MLP neurons of a small language model. Each row is named by its layer, matrix (up: input weights) and neuron, and shows model dimensions 186-281. Each number is 128 + 24 x the weight over its row's rms, rounded and kept within 0 to 255.
A block is one neuron, or neurons of one layer that tend to fire together. Before each block is what it responds to, as a language model described it from the Wikipedia text at the highest values.

Mostly separators between digit groups, such as the comma in 19,000, the colon in 7:00 and 18:26, and dashes in scores like 1–1; also some first pieces of split words (ne-cessitated, en-suring).
L8.up1258 [126 140 146  89 138 153 138 123 153 153 115 119  94  90 121 150 124 123 137 103 126 132 138 128 116 112 145 136 146 137 105 109  87 170 183 154 108 144 132 134 141 190 173 128 109 124 109 134  84 180 114 158 129 106 155 112  78 113  74 114 154 124  79 134  99 146 139 144 146 129 147 206 121 133 152  94 159 115  95 167 108 130 112 123 122 155 162 130 137 138 135 113 118  74 134 136]

Short word-piece tokens, often a closing vowel like i or a, that finish a rare word split into pieces, as in Samura-i, Pompe-i, Takafum-i, Hels-in-ki.
L2.up155 [178  96 130 124 164 126 126 141 106  93 147 104  93 134 181 132 106 143 135 127 118 152 100 136 167  84 113 172 102 143 132  99 124 151 142 115 160 151 128  94 138 137 135 112  96 118 118 117 130  94  92 112 120 153 127 129 107 155 114 107 147 120  98 135 175 119 154 111 138 131 118 112 143 189 134 150 163  96 100 127 125 129 126 102 104 143 134 130 150 137  82 158 127 153 140 142]
L2.up1169 [116 119 143 136 140  93 159 146 171 135  92 137  97 124 149 114 116 126 141 130 168 136 130  77 182 128 149 109 112  68 147 151 119 108 152 136 105 153 122 119 162 137 114 143 141 136 140 173 130 145 149 180 119  91 114 140 101 132 114  68 140  86 122  95 118 149 149 124 161 150  91 146  84 130 110 120 150 117 103 127 164  76 110  78 139 145  93 133 142 133 131 109 159 133 121 159]
L2.up1407 [114 143 168  73 156 141  83 113  67 132 134 177 120 117 150 194 172 126 126 107  95 111 140 134 117  75 110 123  98 138 157 124 114 173 113  99 151 101 109  83 124 151 103 124  93  93 125 168 146 162 127 173 123 122 110  93 158 183 125 142 169 155 101 112 137  90 135 152  87 122 177 133 124 117 151 133 127 105 112 145 135  79 114  79 146 129 116 133 157 147  63 144  84 121 136 155]
L2.up1830 [ 84 125 171 121 125 139 129 127 138 148 142 167 118 114 131  75 164 133 158  99 120 135 160 123 126  87 148 143 143 141 159 136 127 138 134 152 140 112 136 138 110 159 151 132  74 103  83 120 184 147 109 134 129 139  80 109 112 165  92  98 150 164 102 140 123  90 105 154 145 104 100 111 125 131 153 143 131  79 141 138  93 115 111 113 147 106 122 142 140 113  92 137  97 154 111 134]

Word pieces completing a person's name, usually the final piece of a surname, in biographies, cast lists and credits, e.g. Bi-den, Houp-ho, All-aire.
L8.up350 [140 144 134  86 123 114  56 155 143 119 149 148 136 133 101 128 141 107 117 139 145 150 129 144 132 144 131 136 126 132 149 122 187 160 128 120 116 138 119 153 163 159 104 147 124 114 123 104 116 150 158 127 137 135 135 145 142 152 127 129 156  95  98 145 133 139 101 111 130 148 139 115 136 108 136 141  93 118 128 128 135  94 127 131 109 138  87 152 124 158 116 135 150 155 123  83]

The second piece of a word split after a short first chunk, strongest in names beginning Re- (Reyes, Reeves, Rey), also requesting, redesign, equator.
L2.up183 [160 155  82 125 181 146 153 134 143 153  80 102 139  95  83 124 107 161 157 120 118 128 105 140 177  97 160 173 114 136 144 116 115 142 142 163  71 100 146 134 156 138 127  89  63 178 145 104 110 143 108 201 136 148 110 154 104 168 139 121  95 103  80 127 130 160 120 133 133 169 114 130 121 130 165 102 136 111 101 110 101 104 143 137 113 134 188 114 129 146  93 105 137 129 116 160]
L2.up997 [139 141 122 104 141 142 149 202 136 147 130 152 107 126  91 133 170 136  92 134 130 133 124 141 161 140 150 142 150 173 101 137 143 136 116  96 118 121 157 137 148 140 118 119 113 150 108 104 129 154 157 115 152 126 100 128  98 152 137 105 124 123 105 142 131 142 106 145 114 169 150 151 106 176 131 162 106 115 117 109 131 143 153 141 137 121 165 100 158 162 136  90 150 110 151 134]
L2.up1475 [136 142 129 121  92 142 120 125 122 154 108 131 104 157 131 143 125 107 140 115 140 113 131 107 106 117 122 155 192  98 105 170 113 136 119 174 133 102 136 159 105 113 101 116 145 154  78  99 130 129 169 153 120 126 123 170 153 141 144 118 142 125 113 110 130 148 138 123 118 156 176 119 135 125 121 150 119 140 118 157 123 126 114 143 181 147 153 148 148  83 111 118 109 132 177 139]
L2.up1924 [141 124 135 115 110 158 110 132 161 116 141  89 120 117 113 132 164  90 119 124 171 112 115 158 127  93 113 173 106  98 140 128  94 138 165 126 142  99 132 174  94 129 125 150 110 117 159 124 167 127 143 174 146 121 121 105 138 137 128  99 137 119 144 125 117 101 148 133 161 135 126 115 101 157 130 150 181 114 130 130 130 129 122  72 133 162 171 142 141 151 121 126 129 152 111 152]

Second or third word piece inside capitalized proper names, often "s" or a period after an initial, as in An-s-chutz, C. M., St. Louis.
L2.up600 [143 137  93  80 143 131 113 161 110 143 101 158 199 134  82 144 143 174 114 143  97 148 123 116 158 118 124 177 133 141  81  96 130 112 124 107 104 178 114 153 118 164 108 141 126 129  92 123 120 123 119 143 112 140 103 123 116 148 118 134 134 186 145 144 138 152  92  91 155 114 124 148 109 114 150 122  98 137 144 155 160 116 140 139 128 145 168 120 131 112 147 122 126 142 149 149]
L2.up1296 [154 115 147 104 156 147 113 135 139 117 123 144 207  70 136  69 160 144 129 130 129 129 141  82 136  95 138 141 122 113 100 109 159 130 178 137 105 130 125 121 142 159 109 118  67 129  95 140 137  70  99 138 153 124  79 126 128 168 101 146 140 131  95 145 122 120 140 146 133 124 179 132 142 121 127 106 126 131 147 136 154 113 142  98 143 138 146 119 207 125 109 146 119 134 162 137]
L2.up1806 [150  69 125 123 132 116  94 123  90 112  92 122 160 150 105 118 136  96 175 114 131 116 161 140  92 133 109 135 150 143 116 135 140 111 150 129 154 156 174 160 109 157 151 114 109 109  83 131  95 135 111 130 129 136 129  99 208 164 105 193 145 174 126 156 191 111 121 122 177 155 113 134 149 151 107 111 108 100 155 112 107 142 116 164 141 123 166 113 121 117 145 121 125 129 182 129]
L2.up2030 [118  97  92 129 131 124  82 143 123 131 118 155 171 112 103  80 169 153 173 131  91 120 125 130 111 130 143 118 126 140  99 128 134 127 152  98 144 125 132 152  83 170 136 134  81 161 139 129 164 155 149 127 118 144 124 138 151 191 100 163 127 233 144  76 120 122 121 127 130 134 158 150 101 157 123 141 104 134 156  84 102 112 139 128 113 110 121 122 137 122  93 150 113 130 143 125]

Fires on the last word piece of a multi-piece proper name, mostly surnames (Carl-son, Seed-man, Baranow-sky), and on "also" after a surname subject.
L4.up75 [171  97 129 127  99 158  89 185 110 151  96 137 148 117  86 138 142 113 140 142 163 149 124 101 126 132 152 162 133  99 114 144 148 166 146 102 144 109 118  95 111 120 102 125 136  97 199  94 166 140 162  90 147 110 151 166 141 142 132 119 115 146 117  73 132 110 105 108  86 128 155  98 131 142 151  89 134 139 149 155 121  74 135 141 180 170 108 142 124 185 123 153  85 192 128 162]
L4.up126 [109 105 126 143  97 154 121 106 100 143 119 112 130 153 126 102 162  98  97 119 122 172 117 117 147 141 129 160 100 157  86  89 130 151 124 124 194 115 164 143 104 173 150 172 150 153 149 142 153 106 159 131 179 130  91 160 106 100 104 117 143 132 113 169 135 137 143 165 138 106 122 149 139 129 145 145  92 155  92 125 104 137  90  90 198 143 143 143 121 136 101 149 139 150 152 152]
L4.up406 [127 105 119 104 142 130  93 168  97 114 160 172 129 129 103 170  89 126 169 128 132 181 159 182 147 106 127 150  92 121 120 127 149 135 111  98 150 142  94 109  96 138 112 155 125 122 117 133 162 157 118 138 104 180 138 167 172 136 126 159 157 135 101 168 159 158 117 127 126 132 142  90 127 218 197 149 142 156 112 148 141 131 125 112 197 128 149  91 121 134 131 143 166 168 124 127]
L4.up597 [150  74 136 126 130 173 110 123 112 111 128  69 145 109 123 137 153 138 121 135 119 174 119 148 147 101 142 131 115 142 101  99 117 145 145 138 155 115 142  84 143 187 109  90 120 124 177 114 172 191 133 147 165 115 124 112 159 130 136 126 159 113 152 148 150 140 102 132 130 119 127 148 132 152 134  88 198 107 163 137 115 100 126 138 179 146 157 121 146 153  90 103 132 141 141 150]
L4.up741 [126 119 138 129 147 136 112 122 114 113 143 157 166 153 114 156 144 137 111 111 197 116 134 140 159 123 153 110 153 139 146 169 156  84 117 125 102  94 111 138 139 122 119 112 123 111 136 119 120 149 145 143 107  85 169 110 153 176 138  95 159 104 103 132 129 142  88 127 134 119 104 127 122 111 100 185 144 128 181 103 144 106 129 115 136 180  99 138 162 165 108 153 106 151 141 126]
L4.up820 [122 131 134 116 117 166 108 150 117 161 108 145 134 125 132 121 152 136 145 114 147 114 119 139 150 125 132 132 121 132  97 136 133 120 138 118 124  94  83 134 116 167 112 131 156 111 151 125 148 119 146 128 163 135 147 152 127 139 123 130 167 102 106 126 149 146 133 150 155 135 109  87 153 149 125 186 150 151 118 105 165  92 144 145 179 136 134 118 138 144 147 136 101 186 150 157]
L4.up914 [167  91 116 132 117 135 146 132 140 130 119 115 146 123 132 145 113 125 114 129 146 115  75 163 156 110 136 151 129 134 119 132 137 117 160 123 167 123 137 122 123 110  73 111 139 156 175 109 171 137  95 107 163 133 166 108 147 162 176 151 144 133 104 195 133 130 100 121 132  98 169 108 168 170 132 149 130 143  90 109 117 128  94  99 198 121 126 141 135 140 172 100  99 124 141 137]
L4.up931 [163 125 161  88 117 147 127  98 107 119 115 144 140  96  92 137 122 120 140 141 134 146 157  86 120 136 109 137 114 144 134 148 100 106 117 134 134  86 120 112 114 149 141 101  96 159 126  98 166 111 131 159 166 130 114 112 145 122 118 146 110  89 128 102 128 151  71 150 114 121 167 146 121 145 136 124 135 141 124 191 150  95 147 122 136 124 120  99 159 112 121 146 108 150 119  95]
L4.up983 [174  85 140 139 150 184 120 169 107 168 120 124 155 123 132 138  98 121 180 158 118 115 137  82 181  93 140  96  82  83 148 131 162 146 158 153 144 104 128 119 213 129  97 107 150 124 143  78 127  99 107 114 118  90 142 155 132  86 119 128 180 167 137 131 119 117 101 127 114 153  96 166 116 115 135 190 143 102 146  95 145 101 155 130 100 127 160 115 116 115 107 100  77 142 112 103]
L4.up1327 [144 119 121 127 112 123 121 168 130 118 127 110 148 130  94 183 139 123 168 128 139 146 106 149 138 132 109 147 144 114 114 132 109  94 115  82 120 106 189 126 125 112 117 151 116 154 152 107 118 138  88 151  75 118  87 163 129 117 139 143 116 147 110 128 115 130  96  99 117 119 142 104 144 167 147 134 144 139 152 127 134 114 122 116 154 125 128 145 136 157 111 132 120 180 128 109]
L4.up1365 [ 96  92  83  94 181 146  91 136  89 165 137 151 175 123 108 117 147  86 134 101  89 207 108 143 146 167 127 122  90 182 101 119 166 181 141  98 158  88 143 109 123 181 129  86 135 148 160 125 147 132 105 104 109 166 160 133 153 162 128 149 170 102  74 114 176 131 156 190 126 122 129 109 168 153 116 154 116  77 156 150 127 105 139 112 197 144 115 128 110 156  93 127 112 137 137 111]
L4.up1423 [130 114 119 105 122 131  80 137 113 126 124 100 139  92 160 167 121  96 121 120 122 134 148 157 148 137 106 145 114 147 124 155 174 136 125 142 115 116 112  88 172 135 105 126 127  83 129 121 155 124 126 139  48 148 152  98 156 137 122 114 129 114 132 152 119 149 134 131  90 140 124 124 105 168 129 147 194 134 155 138 131  89 135 162 140 136 159 130 135 151 122 151  73 177 144 152]
L4.up1657 [185 120 163  70 112 138  96 135 156 125 132 134 121 109 103 118 142 100 144 167 114 145 144 136 105 157 111 125 128 139 158 119 116 138 131 124 128 121 136 135 139 137 123 138 115 110 119 122 177 106 150 149 132 100 123 127 153 125 149 128  92 121 144 156 126 161 126 179 100 122 138 118 121 152 175 103 151 124 151 131 135  95 105 132 160 151 124 100 141 105 114 123 140 142 144 126]
L4.up1702 [159 135 134 152 151 138 131 176 136 155  88 137 135 162 125  89 175 111 143  85  97 180 182 132 111 141 111 128 120  92 140 162 141 102 143 141 100 117 176 101 123 145  97  98  97 103 111 105 113 139 121 148 127 138 102 123 162 123 101 100 162 135 118 136 129 161 125 137 127 119 109 134  91 147 102  94 130 102 127 182  83  93 105 134  99 136 143 124 149 113  91 146 115 159 152 126]
L4.up1799 [143 150  88  78 149 100 120 150 102 117 125 125 124  95  93 121 119 146 106 146 140 139 161 109 152 150 107  99 152 142 101 136 130 116  72 169 145 133 124 139 139 161 111  72  97 115 147 128 123 115 169 115 127 132  81 133 113 113 103 144 122 122 124 140 146 135 144 112 109 121 131 184 109 151 107 125 133 112 145 187 122 125 132 137 111 123 188 160 135 137  94 121 125 154 127 177]
L4.up1979 [138  96 124 123 145 108 132 152  93 118 131 194 151 154  93 150 149 102 162 195 145 168 128 158 153 115 116 132 146 113 113 115 174 149  99 115 108 107 133 153 100 177 102 122 128 131 119 155 148 129 101 119 142 114 114 122 176 146 127 139 143 135 138 172 156 138 128 168 123 145 133 149 159 187 122 134 117 114 135 145 128 121 119 157 146 106 129 143 125 154 143 161 154 167 136 130]

Tokens partway into an unquoted title of an album, film, book or band in arts text, e.g. Love (Lust), Moon (Landing), of (the Great War).
L8.up561 [156 142 116 110 166 107 129 143 154 101 124 141 165 102 145 126 128 129 111 173 145 185 151 151 139 148 109 137 124 134 132 103 145 156 130 143 127 161 142 118 147 174 144 114 107 184  91 112 132 105 142 160 132 130  98 145 143 165  85 126 133 202 169 122 150 140  85 148 113 101 133  97 155 131 115  92 129 114 109 162 117 139 129 148 108 105 112 125 162 121 146 111 125 168 150 149]

Commas separating thousands in large numbers, as in vote totals, money, crowds (135,627; £250,000), plus scattered mid-word pieces like s, le, é.
L4.up177 [110  77 129 106 163 120 126  92 126 140 113 121 105 140 123 151 147 144 141 135  82 165 139 155  90 128 132  81  94 115  98 116 131 105 136 125 142  88 111 100 126 136 129 137 121 131 125 155 138  91 139 132  70 132 138 117 129 136 109 161 107 133  88 137 107 120 131 168 121 105 155 137  87 128 128 154 139  97 130 148 104  95 143 154 119 113 131 136 122 127 122  66 157 132  91 169]
L4.up234 [161 124 153 163 162 142 137 113 130 134 127  82 104  86  79 103 149 101 143 122 120 134 173 150 122 154 132 129 114 163  88 169 108 112 104 124 114 135 141 155 121  99  84  86 139 134 123 187 113 127 146 134  73 149  87 109 108 122 119 118 165 163  86 125 151 142  83 141 112 133 141 151 124 145 125 178 147 159 150 117 156  85 107 128 143 121 150 142 117 118 118 109 102 117 111 118]
L4.up416 [ 96 161 117  99 211 146  98 156 143 139 129 123 127 128 101 101 134  96 110 146 123 116 142  95 111 123 159 137 108 162  84 142 152 135 159 145 101 132 127 123 141 127 142 148 101 191 149 164 148 128 137 117 115 101 123 116 137 167 117 153  92 120  52 153 172 138 149 129 117 163 141 130 126 167 140 153  92 154 138 103 136 130 134 134 118 109 125 159 127 121  75 113 122 133 123 141]
L4.up446 [127 145 157 134 138 120 119 105 158 131  90  99 141 146 148 113 101 141 135  86 131 151 135 154 138  95 133 118 130 136  95 147 120 132 143 128 124 134 119  87 166 191 147 137 115 162 110 166 112 145 124 149 153 169  84 123 172 209 118 152 114 190 157 133 129 114 116  73 124 187 115 133 100 129 120 131 100 121 111 102  98 110 174 137 116 110 138 132 158 114 124 102 178 168 135 164]
L4.up522 [156 109  81  91 146 119 147 127 128 118 172 132 166 141 115 106 105 101 140 120 149 100 150 150  98 136 129 141 166 148  86  95 156 131 142 137 127 103 151 142 176 143 132 145 115 132 126 170 117 115 116 135 139 169 100 122 109 134 129 103 114  88 113 140 165 164 136 158 137 141 110 124 108 122 159 127 112 120 110 122 124 116 127 126 149 136 148  92 133 133 130  98  99  83 134  94]
L4.up596 [148 105 102 143 150 162 102  96 146 101 140 106 124  87  85 104 146 100 140 150 124 110 145 136 105 108 134  97  95 125 117 106 147 103 157 131 126 137 138 151 191 103 149 141 136 130 142 158 138 111 109 143 113 118 123 116 104 167  80 106 143 106 101 134 118 157 135 136 133 140 116 129 157 115 156 109 135 152 156 145 160 125 170 119 140 122 140 132 112 131 134  63 101 152 136 141]
L4.up632 [142 121 137 132 129 115 127 134 130 177 104 118  90 134  90  84 163 136 121 136  69 150  90  97 103 130 118 110 137 112  99 114 150 139 155 182  95 163 148 140 154 123 103 183 159  99 138 179 122 133 181 148 140 170 105 131 106 141 142 161  92 122 130 151 139  97 120  74 112 148 130 144 120 120 138 146  91 126 151 148 122 117 148 148  68 164 132 124 117 114 130  70 109 144 148 176]
L4.up817 [151 128 140 149 120 156 167 151 129 132 124 148 116 121 111  84 135 134 134 181 129 135 170  95 102  82 103 131 134 138 129 158 122 125 112 174 111  97 112 175 150 180 109 166 123 163 101 188 153 111 128 143  76 164  97  90  88 134 107 125 117 184 140 110 133 136 167 155 117 110 106 130 131 145 137 178  96 159 145 114 118 102 148 103 145  91  84 123 141  97 122 139 139 154 161 141]
L4.up913 [162 164 172 120 146 156 108 151 130 125 152 149  96 126 131 158 114 111 122 147 104 101 121 102  71  97 161 135 139 127  93 106 129  80 138  96  95 108 149 155 131 110 124 110  80 121 131 132 112 125 115 111 123 112  92  99 163 156  63 130  79 120 101  97  94 124  98 173 152 166 118 137 157 135 128 122 131 128 139 148 126 122 148 133 141 142 153  81 148 134  79 127 148  90 157 154]
L4.up995 [138 121  75 123 132 149 119 148 127 158 154 122 123 135 140 139  97  80 101 168 113 104 185 154 132 128 112 135 146 121 119 118 127  96 131 120 175 127 113 143  89 135  77 126 105 146 146 156 124 153 124 131 162 111 126 114 153 108 138 145  74 173 114 127 155 105 132 134 144 149 170  97 123  94 126 149 127 167 122 113 117 127 158 150 140 106 133  94 114  81 113  88 123 128 120 129]
L4.up1305 [115 160 124  83 117 120 118 144 157 119 105 100 138 122  90 117 152 132 147 167 120 184 136 119 111 116 152 102 139 164 145 109 153 108 189 161 119 172  93 146 165 149 171 145  72 109  95 125 133 101 126 190 105 132 128 127 109 143  75 129 140 156 149 123 131  98 155 117 184 116 138 110 147 153 139 134 168 136 140 142  68 155 115 149 128 129 152 124 123  93  98 105 117 147  87 113]
L4.up1428 [117 133 101 120 171 117 120  79  94 156 147 141 119 146 143 133 131 128  96 108 134 151 108 141  96 139 121 163 156 125  86 143  89 169 137 131  99 166  79 128 127 152 104 131  88 195 108 147 145 113 114 145 117 156 143 134 122 131 113 112 125 122 142 131 123 129 140 135 132 142 152 148 155  95 125 138 154 124 112 140  66 106 170 112 146 117 152 171 134 119 164  87  97 136 165 149]
L4.up1520 [ 88 155 104 164 112 161 136 124 108 123 127 136 159 134 149 114 119 108 147  89 128 145 116  67 141 138 101 127 158 136 136 121 147 133 145 152 121 148 156 121 139 202 147 108 166 135 166 141 118 125 114 121 113 191  84 141 139 114 124 128 165 183 138 146 129 122  92 150 130 165 155 140 157  96 164 163 124 114 115 125 121 124 134 100 121 152 125 151 142 155 140  93  58 101 144 115]
L4.up1630 [159 125 146  87 142 119 147 117 140 169 121 133 101 149 166 140 112 146 189 168 133 136 174 145 157 142 125 134 101 142 117 143 142 158 156 139 119 164 129 148 129 103 163 165 100 180 136 137 120 148  96 147  64 119 108 155 149 100  93  89 129 118 122 155 116 129 111 108 105 144  92 111 148 137 125 141 119 100 158  99 131  83 109 102 134 133 143 190 149 165 115 128 126  90  88 118]
L4.up1648 [105 139 131 127 165 156  57 166 142 153 140 142 149 153 144 133 149 126 132 164 125 154 124 130 118 161 128 139 119 111 160 124 131 137 133 122 138 118 143 136 141 149 146 152 128 155 199 130 129 110 140 136 110 111  89 108 102 114 102 141 116 181 139 129 147 124 127 166 149 144 107 135 100 114 157 139 143 126 133 140 107 156 138 159 128 131 134 139 169 151 110 109 108 133 153 164]
L4.up1705 [116 173 118 109 140 130 120 111 189  80 166 130 156 111 101  95  93  93 143 163 143 136 179 141 102 112  89 126 141 129 117 149 128  98 185 119  91 125 100  98 113 140 146 171 147 109  92 154 110 134 163 117 123 108 103 113 134 123 135 142 103 119 140  92 120 135 108 113 138 168 153 162 147  87 136 137  98  82 157 102  97 140 126 114 150 153 180 140 157 108 126 164 142 109 145 157]

Word pieces and function words partway through song, book or film titles, e.g. "Just to Be with You", "I'ions"; also name and possessive apostrophes such as O'Brien, Peru's.
L4.up249 [149 112 106 128 147 129 101 111 115 117 106 148 104 117  75 132 128 106 199 154 121 188 129 120 168 114 141 161 118 117 139 144 142 154 162 132 165 144 150 120 127 175 130 144 112 151 129 136 148 116 126 110 149  89 137 119 174 114  98 158 161 124 120 114 143 127  88 115 138 115 154 143 136 103 157 156 131 110 118  69 113 116 166 105 169 166 141  95 133 133 136 106 118 166 174 118]
L4.up276 [136 142 141 107 174 169 111 155 109 158 102 115 149 143 157 120 102  93 131 138  92 162 150 113 132 132 117 181 128 136 137 101 146 133 136 110 150 167 147 119 185 138 113 111 156 153 116 184 133 114 128 157 104 121 114 124 179 152 115 170 115 150  99 145 141 100 114 106  80 148 134  94 122 169 105 154 172 129 122 106 123 147 126 136  88 118 170  88 122  86 101 138 170 149 130 136]
L4.up277 [163 144 112 153 163  83 120 138 109 107  69 117 144 135  68 125 127 124 167 153 125 133 171 125 177 148 150 140 123 144 108 107 159 155 136 128 139 115 151 114 137 137 110  97  90 155 108 126 104 122 157 149 151 129 167 133 141 100  86 146 163 131 136 165 118 119  90  87 123 155 148 117 152 135 120 111 134 114 126  91 136 147 111 103 133 148 141  81 159 140 132 154 163 164 126 123]
L4.up290 [149 147 108 109 118 122 116 120 153 105 164 136 163 138  99 146 113  98 138 162 163 178 104 121 120 139 128 123 149 121 155  89 180 146 134 122 137 145 143 102 126 186 133 122 144 169 111 118 161  99 137 156 133 150 126  97 157 103  84 157 149 155 130 136 143 155  66 133 118 146 186 125 145 118  59 132 159 134 132 138  80 151 122 145 127 130 122 130 148 109 134  70 147 150 172 139]
L4.up578 [105 156  88 109 103 121 124 139 115 123 109 131 144 114  79 105 135  87 137 122 102 129 108 145 198 179 140 129 136 153 134  95  70 156 105 142 180 175 136 112 126 111 136 158 143 124 107 137 149 126 131 155  86 143 135  64 102 107  88 153 112 125 150 147 129 153 136 116  96 119 133 127 113 113 131 134 154 125 127  99  93 139 135 141 127 130 143 136 153 113  95 114 101 157 170 147]
L4.up643 [145 189  84 133 109 122 120 154 110 110 116 144 127  99 124 108 134 109 127 142 121 103 133 126 128 136 149 145 149 132  81 103 143 138 109 152 124 155 145 143 136 142 114 146  98  94 121 165 128 140 126 179 113 142 112 132 122 101  83 138 119 146 152 121 103 106 118 143 136 154 178 137 124 122 163 112 114 125 118 132 111 141 155 148 100 129 137 113 138  72  64 129 143 116  97 114]
L4.up766 [161 109 124 174 115 120  91 139 142 113  89 126 104 112  69  87 144 100 150 155 149 174 129 169 137 123 147 181 150 137 141  57 158 114 140 124 132 128 114 144 106 180 103 161  76 203 134 101 149 139 112 111 137 140 130 135 158 137 114 163 133 127 125  99 134 141 132 127 109 160 151 111 125 112  82 145 149 147  88 101 139 142 166 155 119 159 129 117 127 143  93 100 106 136  98 115]
L4.up809 [141 144  75 132 158 147 118 155 131 125 115 102 147 106 120  94 121 123 127 163 166 124 117 129 130 138 139 151 116  92 149  78 138 102 162 150 104 146 101 143 123 123 138  82 131 144  98 131 165 135 125 163 122 122 156 134 156 183  76  79 106 138 135 125 166 147 110  68 109 142 167  97 138 137  91 112  85 147 130 123 165 125 116 107 120 143 138 129 157 121 106 105 140 146 163 138]
L4.up1008 [107 123 169  95 100 100 140 121 116 112 113 131 123 168 108 132 132 134  73 145 126 153 139 150 108 154 108 141 154 165 122 129 106 188 125 124 153  80 122 135 100 121 185 139 127 114 126 139 154 117 120 155 151  85 129 125 146 141 111 144 136 151 154 133 165 135 106 129 144 156 134 100 111 141 164 121  97 117 150 158 126 154  92 120  99 153  95 154 122 123 106 130 125 126 109 145]
L4.up1064 [133  97 127 148 121  99 128  98 127  98 159 154 157 122  74 119 131 148 154 127 122 116 140 141 113 145 110 168 142 125 147 118 170 138 127 130 115 123 118 131  83 128 132 114 131 168 121 124 126 112 147 154 126 126 121 108 108 113  70 129 139 139 126 108 102 130 114 171 130 149 140 116 107  88 126 121 179 141 146 171 101 142 124 132 160 149 125 107 142 104 138  81 116 126 170 128]
L4.up1159 [116 104 119 115 114 143 115 147 136  92  71 154 139  89 105 112 100 137 121 160 115 136 120 143 118 132  91 159 134 149 186 180 146 111 136 183 116 116  95 129 102 118 130 130 130 112  66 131  93 160  75 119 141 126 131  73 118 113  93 140 128 112 124  83 118 140 112 142 168 106 125 165  80 147 152 148 178 106 136 170 119 106 136 112 125 103 134 128 172 139 117 103 119 141 129 140]
L4.up1582 [142 135 113 101 131 124 114 116 146  98 101 149 134 103  99 134 152  61 117 121 163  89 135 117 175 128  99 136  98 139 117  76 123  98 129 163 113 129 117 105 176 146 152  99  85 124 138 147 115 117 147 145 122 101 161 127 132 123  91 105 126 110 133 143 135 103 110 103 129 148 114 137 102 116 126 130 191 153 168  99 113  90 112 141 128 130 138 154 157 116 105 159 167 140 107 152]
L4.up1632 [ 96  85 143 106 105 133 115 166 112 124 143 128  97 121 117 133  90  86 167 114 152 137 124 124 106 132 164 139 163 127  99  72 120 139 148 107 139 150 105 121 158 139 112 130 172 117 142  87 145 128 114 178 129 142 158 148 123 120 108  81 163  95 158  76 146 105 108 171  97  82  84 121 160 118 159 135  88  94 167 139 108 115 137 148 101 135 146  81 138 157 156 156 149 118 167 135]
L4.up1694 [147 111 112 138 117 122 120  92 128 121  96 142 137 156 172 128 146 124 152 134 138 116 151 103  60 128 148 125 142 118  92 127 125 135 131 143 110 118 109 113 142 110 126 157 108 165 127 153 136 154 161 158 112 153 151 136 152 133 113  82  97 115 112 121 115 107  94 166 103 135 140 126 118  99 102 160 188 123  96 142 148 131 164 118 137 176 113 104 117 160 113 118 168 125 167 150]
L4.up1910 [109 131 152 112 148  98 133  81  89 103 114 120 119 132 107 120 135 141 119 131 139 139 154 121 124 156 105 112 156 178 130 105  95  96 116 150 132 118 125 125 121 157 152 128 137 160 109  80 102 128 103 171 124 167 141 102 149 120 120 121 126 154 164 136 155 119  92 147 130 113 123 134 160 139 134 154 143 120 131 153 129 114 149  88 132 180 123 115 130 124 105  76 133 120 127 127]
L4.up1932 [ 71 127  96 147 139 136 138 114 145 142 137 154 122 159 113 114 111 119 131 122  95 124 174  85 127 114 126 102 118 127 106 117 140 129 150 117 143 131 135 107 122 140 171 169 119 138  97 125 111  94 182 171 120 115 165 116 139 155 112 141 124 127 128 106 110 116 116 103 157 140 158 151 102 109 128 134 153  86 138 148 162 145 141 138 178 157 142 102 141 150  89 147 143 151 153 100]